{
  "head_dim": 64,
  "norm_place": "pre",
  "attn_scale": 0.125,
  "tie_embeddings": true,
  "init_std_up": 0.0406,
  "init_std_down": 0.0,
  "lr_head": 0.0066,
  "schedule": "wsd",
  "final_lr_fraction": 0.02
}
MLP neurons of a small language model. Each row is named by its layer, matrix (down: output weights) and neuron, and shows model dimensions 160-223. Each number is 128 + 24 x the weight over its row's rms, rounded and kept within 0 to 255.
A block is one neuron, or neurons of one layer that tend to fire together. After each block is what it responds to, as a language model described it from the Wikipedia text at the highest values.

L2.down767 [137 143 136 101 129 168 140 123 121 168 137 131 130 121 151 116 133 140 124  90 124  77 147 132 199 124 145 176 137 141 145 162  76 109 144 104 127 145 100 116 166 128 105  75 103 108 123 144 130 146 158 133 163 125 158 144 120 137 125  86 155 163 144 133]
Responds to: Wiki heading equals signs. The first = of a wikitext section heading right after a blank line, as in ==Early life==, == Draft ==, ==Design==; weakly also who or as.

L3.down91 [155 128 144 151 140 145 116 127 102 160 139 130 114 101 117 131 149 159 178  93 131 151 178 106 163 110 112 105 118 100 152 108  95 133 118 119 122 192 121 123 148 145 119  83 122 168 123 112 146 125 154 139 151 156 136 140 162  98 132  88 118 146 142 139]
L3.down295 [174 101 157 118 128 107 152 151 112  91 130 113 142  95 116 142 114 117 104 118 118 108 126 109 111 161 137 111 133 111 148 123  97 141 143 140 156 137 136 124 152 132 100  99  59 120 111 147 108 130 119 133  96 156 151 144 137 192 112 151 129 142 107 125]
L3.down436 [157 152 131 151  97 153 144 116 146 103 122 127 107 121 166 123 157 139 150 131 173 137 164 108 161 149 120 105 159 151 129 163  87 101 105 128  76 133 128 141 136 120 109 101 112 149 116 144 102 108 122 149 120  98 145 131 129  93 142 115 126 148 115 117]
L3.down752 [141 162 102 113 159 122 114 121 110 115 101 105 141 156 154 171 122 116 122 112 126  89 143 136 142 147 126 163 144 108 155 156 137 136 125 119 138 119 122 130 179 114 153  86 128 135 132 164 132 106 177 138 126 113 123 148 185 126 114  99 115 124 116 147]
Responds to: Wiki heading equals signs. Equals-sign tokens in wiki-markup section headings, mostly the closing = after the title, as in ==Career=, ===2000s==, ==See also=.

L3.down317 [131 153 139 178 144 103 130 157 176 147 115 151 127 118 146 169 148 151 127  92  59 108 147 125  95  85 114 144 122 121 150 129 110 141 104 131 110 130 103 133 137 134 145 105 127  95 164 125 114 160 140 138 118 140 123 169 166 149 101 124 123  92 114 142]
L3.down516 [168 125 139 129 129 142  98 131 160 101 127 129 101 122 119 165 174  98 138 153 107 121 121 132 148 135  78 154 150 153 100  94 109 107 152 100  96 143 124 153 152 160 115 102 143 136 155 116  94 143  99  93 104 111 122 109 151 118 115 160 116 128 159 112]
L3.down703 [170 177 138 131 111  97 113 123 111 159 159 158 129 164  86 163 118 141  74 147 139 115 132 136 142  83 148 150 166 159 166  93 145 136 138 109 127 151 122 114 107 122 139 114 127 118 109 122 159 125 157 170 165 136 154 132  92  90  96 109 149 139 141  84]
L3.down732 [136 135 114 168 126 128 106 169 109 162 153 102  96 150 149 120 141 145 116 144 148 145 150 168 145  85 123 145 100 110 116 128 154 141 102 120  93  55 106 124 111 173 171  98 107  93  92 158 149 139 116 127 134 113 131  76 146 112 162 104  97 163 116 107]
Responds to: Country and nationality names. Final piece of country names, nationality adjectives, and league acronyms, e.g. Belaru-s, Tibeta-n, United States, Yugosl-av, UE-FA.

L4.down17 [123 133 121  84 159  86 154 145 134 107 149 114 167 128 134 127 162 121 117 154 115 123 115 168 167 128 122 128 113 161 101 113  94 202 150 103 154  99 123 109 131 129 154  83 157 143 130 189 108 151 148 137 130  54 184 101  95  82 122 139 115 103 108 138]
L4.down38 [113 134 115  93 122 144  54 129 126 170  96 143  90 112 111 145 141  96 118 142 132 131 132 173 161 124 166 130  92 102 123 133 119 122 140 136  96 128  83 130 120 145 166 122 165 142 126 145 164  69 133 143 115 152 140 136 150 108 127 120 100  90 123 153]
L4.down178 [ 94 161 108 156 102 143 132 213  99 117 150 137 129 172 135 113 104  92  95 112 146  74 119  90 167  91 129 109 124 122 123 147 141 130 133 142 103 143 108 140 118 148 146 127  97 122 147 126 137 127  83 155 147 126 106 142  78 136 127 148 118 156 146 145]
L4.down258 [129 115 150 144  93 166 116 117 105  63 135 110 157 159 127 127 147 141 119 139 106 126 143 145 130 128 160 141 143 174 148 118  68 151 164 127 173 138 127 130 107 150 131 115 120 192 127 146 135  99 132 123 138 169 151 153 144  88 107  95 106 152 112 108]
L4.down312 [133 165 134 179 125 126 115 122 142 151 113 115 137 114 149 158 127  94 174 138 127 146 166 129  89 154 106 150 150 151 134 116 151 119  87 169  97 109 120  79 135 111 144 113  89 132 146 148  82 112 119 147 142 174 106  93 129 151 106  64 140 110 142 136]
L4.down448 [206 116 110 143 138 115 137 127 118 164 115 111  92 110 139 108 105 134 140 121  81 137 142 151 127 146 183 123 106 171 114 102 168 102 148 149 116 149 157 150 119 131 143 138 156 150 131 118 159 151 150 139 108 112  91  89 144 105  88 147 129 109  79 153]
L4.down549 [ 83 118 154 185 115 139 149 132 118 131 103 117 108 163 146 138 113 134 164  99 116 113 160 129  93  94 140 188 143  89 146 103 151 100 134  81 133  93 144 130 175 118  89 135 164 117 131 148 113 129 117 130 114 137 152 112 162 126 100 151 147 156 123 106]
L4.down596 [108 169  81 134 101 116 100  88 129  98  90  93 115 120 190 158 115 111 134 140  69 120 132 114 121 143 121 133 137 112 157 152 172  86 128 147 124 131 110 139 132 136 151 118 138 133  86 130 156 109 182 101 140 144 171 141  77 123 105 156 130 148  97  86]
L4.down693 [165 146 125 118 127 167 131 100 136 115 111 132 183 150 156 125 133 132 155 156  83  94 137 115 149 137  92 101 114 141 126 147 162 134 163 111 187 103 107 124 146 173 109 134 140 145 111 174 129 126 135 131 125 149 112 131 114 112 148 134 148 147 150 177]
L4.down720 [125 138 162 110 107  69 129 177 152 136 158 155 141 145 129 126 125 121 119 136 127 124 118  98 141 160 102 139 125 117 125 118 154 111  74 123 104 128 153 101 147 141 119 168 128 151 146 153 166 124 132 131  94 155 118 150 135 159 109 121 133 146 110  90]
L4.down725 [118 120 101 133 131 156 148 159 139 128 117 135 122 145 156 100 134 133 148 117 124 129 160 172 119 124 138 111 119 111 124 168 150 140 116 146 179 133 144 109 126 156 141 104  92 150 141 116 102 125 104 120 104 109  72 107 147 147 163 103 132 147 123  98]
L4.down734 [109 120 135 109 146 116 125 106 139 133 168 119  88  81 116 149 157  94 137 115 133 141 102 119 117 118 142 166  73 110 157  91 119 124 155 132 146  91 127 153 145 142  98 135 153 117 135 124 137 135 104 153 153 143 128 151  86 120 158 151 130 174 101 131]
L4.down785 [113 102  97  99 161 168  99 125  88 130 159 154 115 135 139 133  82 120 157 131 134 169 130 146 126 113 167 112 137 124 163 128 118 144 112 102  87  97 116 126 148 157  98 119  75 124 127 114 149 129 144 135 105 122 117  94 109 141 171 157 134 104  89 121]
L4.down913 [127 109 151 169 119 101 141 143 132  96 105 130 124 155 133 150 132 119 120 131 108 143 119 144 137 130 105 121 133 160 109 120 127 136  94 130 109 118 127 171 212 138  99 157 128 138 108 143 164 159 128 165 103 168 129 108  77 120 126 107 110 151  90 118]
L4.down927 [151 127 128 145 119 138 124  81 132 136  96 111 100 167 156 134  96 144 100 131 152 120 123 136 158 141  86  97 145 116 141 143 140 129 101 120 132 130 132 162 153 134 129 107 175 114 119 117 134  86 103 157 133 135 150 141  50 110 125 119 164 128 153 129]
L4.down1013 [165 100 130 164 112 130 114  90 154 119 130  95 146 147 150 119  79 167  97 153 155  94 152 148  87 137 143 174 117 174 113 149 110 175 154 108 161 146 170 127 128 125 168 148 109  75 151  72 128 111 147 143 131 121 114 141 134 150 147 116 135 159 136 155]
Responds to: Mid-phrase joining tokens. Tokens inside a fixed multiword unit: "and" or "of" in compounds and titles (track and field, Secretary of Labor), "=" closing wiki headings, surname starts.

L4.down18 [164 120 137 140 138 145 126 145 159 122 109 108 109 119 177 137 105 121 114 134 157 118 120 115 110 136 133 142 122 144 127 144 104 135 143  81 122 120 124 129 105 151 132 103 162 114 132 107 153 134 127 156  92 130  86 112 170 153 109 144 143 137 115 165]
L4.down55 [208 105 107 167 120 122 143 138 131 154  86 153 117 113 143 144 104 145 136 112 119  86 104 143  95 175 158 110  94  90 167 169 124 146 138 142  93  97 121 156 123 126 151  71 124 107 141 139 123 103 126 119 100 100 124 135 145 131 116 107 100  84 110 114]
L4.down129 [158 134  77 134 142 168 124 135 162 139 122 141 113  80 147 145 141 134 126 148 168  95 170 120 134 127 117 131  91 142 155  95  78 104 144 127  78 145 117 111 107 170 121 156 146 138  69 162 118 133 139 141  68  97 111 105 132 109 149 139 106 119 119 181]
L4.down260 [107 117 116 139 158 149 151 111 149 166 105 118 133 155 143  87 118 145 117 117 154 120  83 135 166 129  92 174 101 130 112 128  88 124 133 106 120 131 116 174 105 144 152 142 137  91 174 132 144 144 127 108 152 157 153 118 115 104 102 155 118 137 129 150]
L4.down341 [125 150 114 132 143 122 133 113 132 121 125 146 135 157 119 113 143  93 127 128 160  81 118 169 125 111 156 127 124 124  87 154 102 116  87 129 108  99 134 147 121 173 124 110 130 127 176 161 153 108 137 164 135 141 136 131 147 140 108 160 126 141 146 132]
L4.down354 [119 130  90  76 149 129 109 127 116 156 175 121 144 112 136 138  94 149 105 116  85 171 134 161 149 113  93 164 136 117 130 145 132 124 133 102 114 135  87 108 145 145 115 108 145 116 131 106 132  93 123 152 113  88 109 136  99  86 101 136  96 131 136 143]
L4.down463 [118 121 118 138 158 120  91 153  90 122 167 127 117 136 157 135 143  98 132 120 126 131 120 162 101 119 131 106 109 118 157 121 149 125  99 137 156 137 140 130 140  88 123 146 101 120 108 136 100 126 116 128  95  94 132 134 166 105 154 119 111 139 154 147]
L4.down518 [133 121 141 146 121 122 107  81 119 134 116 157 125 133 152 126 114 168 161  85 107 100  87 107 155 119 115 167 157 126 137 131 120 132  97 150 154 148 107 125 141 152 126  98 121 154 158 121 130 118 167 103 147 132 143  94 202 130 157 141 168  78 138 126]
L4.down533 [158 116 143 120 103 132 125 114 146 104 147 149 153 145 142 122 102  95 156 104 119 138 165  88 114 162 124 160 126 139 152 129 129  92 152 155 167 111 128 154 129 101 143 137 118  82 179 135 145 142 174 144 110 126 146 105 114 127 116 128 124 125 133 156]
L4.down621 [126 134 125 124 137 157 154 137 113 127 189 124 115 129 151 146 152 128  97 132 176 132 165 104 107 107 116 145 118 129 132 121 128 130 156 126 148 111 110 139 137 104 116 131 114 105 129 140 106 122 177  84 117 141 127 140 123  55 121 133 107 177 187 137]
L4.down657 [109 150 119 147 115 160 111 130 153 139 106 119 116 136 128 125 140 101 137 130 113 116 120 145 111 132 129 154 116 135  93 150 132  98 180 133 129  68 157 156 129  89 128  91  82 126 177 110 151 129 102 129 151 124 135  80 123 102 153 108 131 141 154 106]
L4.down736 [140 149 118 120 137 145 119 151 148 120 122 176  84  79 119 120 137  99 114 116 123 187 137 116 119 126 157 115 127 117 191 106  95  95 114 119 148 108 161 148 117 108 113 123 122 159 140 114 119 125 172 143  74 138 144 130 124 154 103 161 156 135 158 154]
L4.down809 [127 105 106 130 153 124 149 139 142 135 113 103  98 141 129 137 100 137 174 111 163 122 102 148 156 117 160 118 149 110 138 138 142 124 149 141 130 140 143 123 106 146 146  87 143 122 103 135 107 121  97 152 122 146 117 160 159 120 103 140 126  80  92 139]
L4.down812 [146 121 142 126 202 154 124 133 130 131 123  98  79 105 137 104 132 134  97 135  99 138 159 145 115 127 105 140 114 136 124 146 137 136 162 139 108 144 126 115 190 156 132 101 107 120  86 100 173  95 149 175 160 105 122 177 113 138 176 162 128 129  89 117]
L4.down878 [174 139 145 161 138 129 176 116 138 111 132 125 130  90 143 109 152 116 105  96 138 108 133 130  92  99 135 152 129  97 161 106 113 109 146 116 129 129 138 123 118 129 126 124 116 178  93 129 124 131 151 155 145 108 142 134 191 142  97 123 156 126  84 127]
L4.down896 [143 122 112 113 116 107  89 115 166 128 152 130 113  94 136  93 121 125 106 135 166 137 163 139 157  95 123 171  95 147 124 114 126 164  93 152 113 137  80 118 145 159 143 145  91 112 144 162 128 121 132  99  90  97  93 136 104 105 137 139 151 147 159 157]
Responds to: Place and language name endings. Final word-pieces that complete multi-token place, country or language names, such as Kanna-da, Ugan-da, Idah-o, United States, Sri Lanka.

L2.down267 [120  76  99 142 127  84 117 153 165 122 127 120 129  99 136 111 149 120 122 124 110 137 116 143 102 120 107 144 106 167 126 166 106 117 141 124  99  94  90 133 123 120 166  88 150  88 160 101 132 140 125 160 141 131 106 113 176 143  89 118 128 103 124 143]
Responds to: Country and nationality names. Final token or last word piece of country, state and nationality names, such as U.S., Ghanaian, Canada, Slovakia, Hong Kong, German.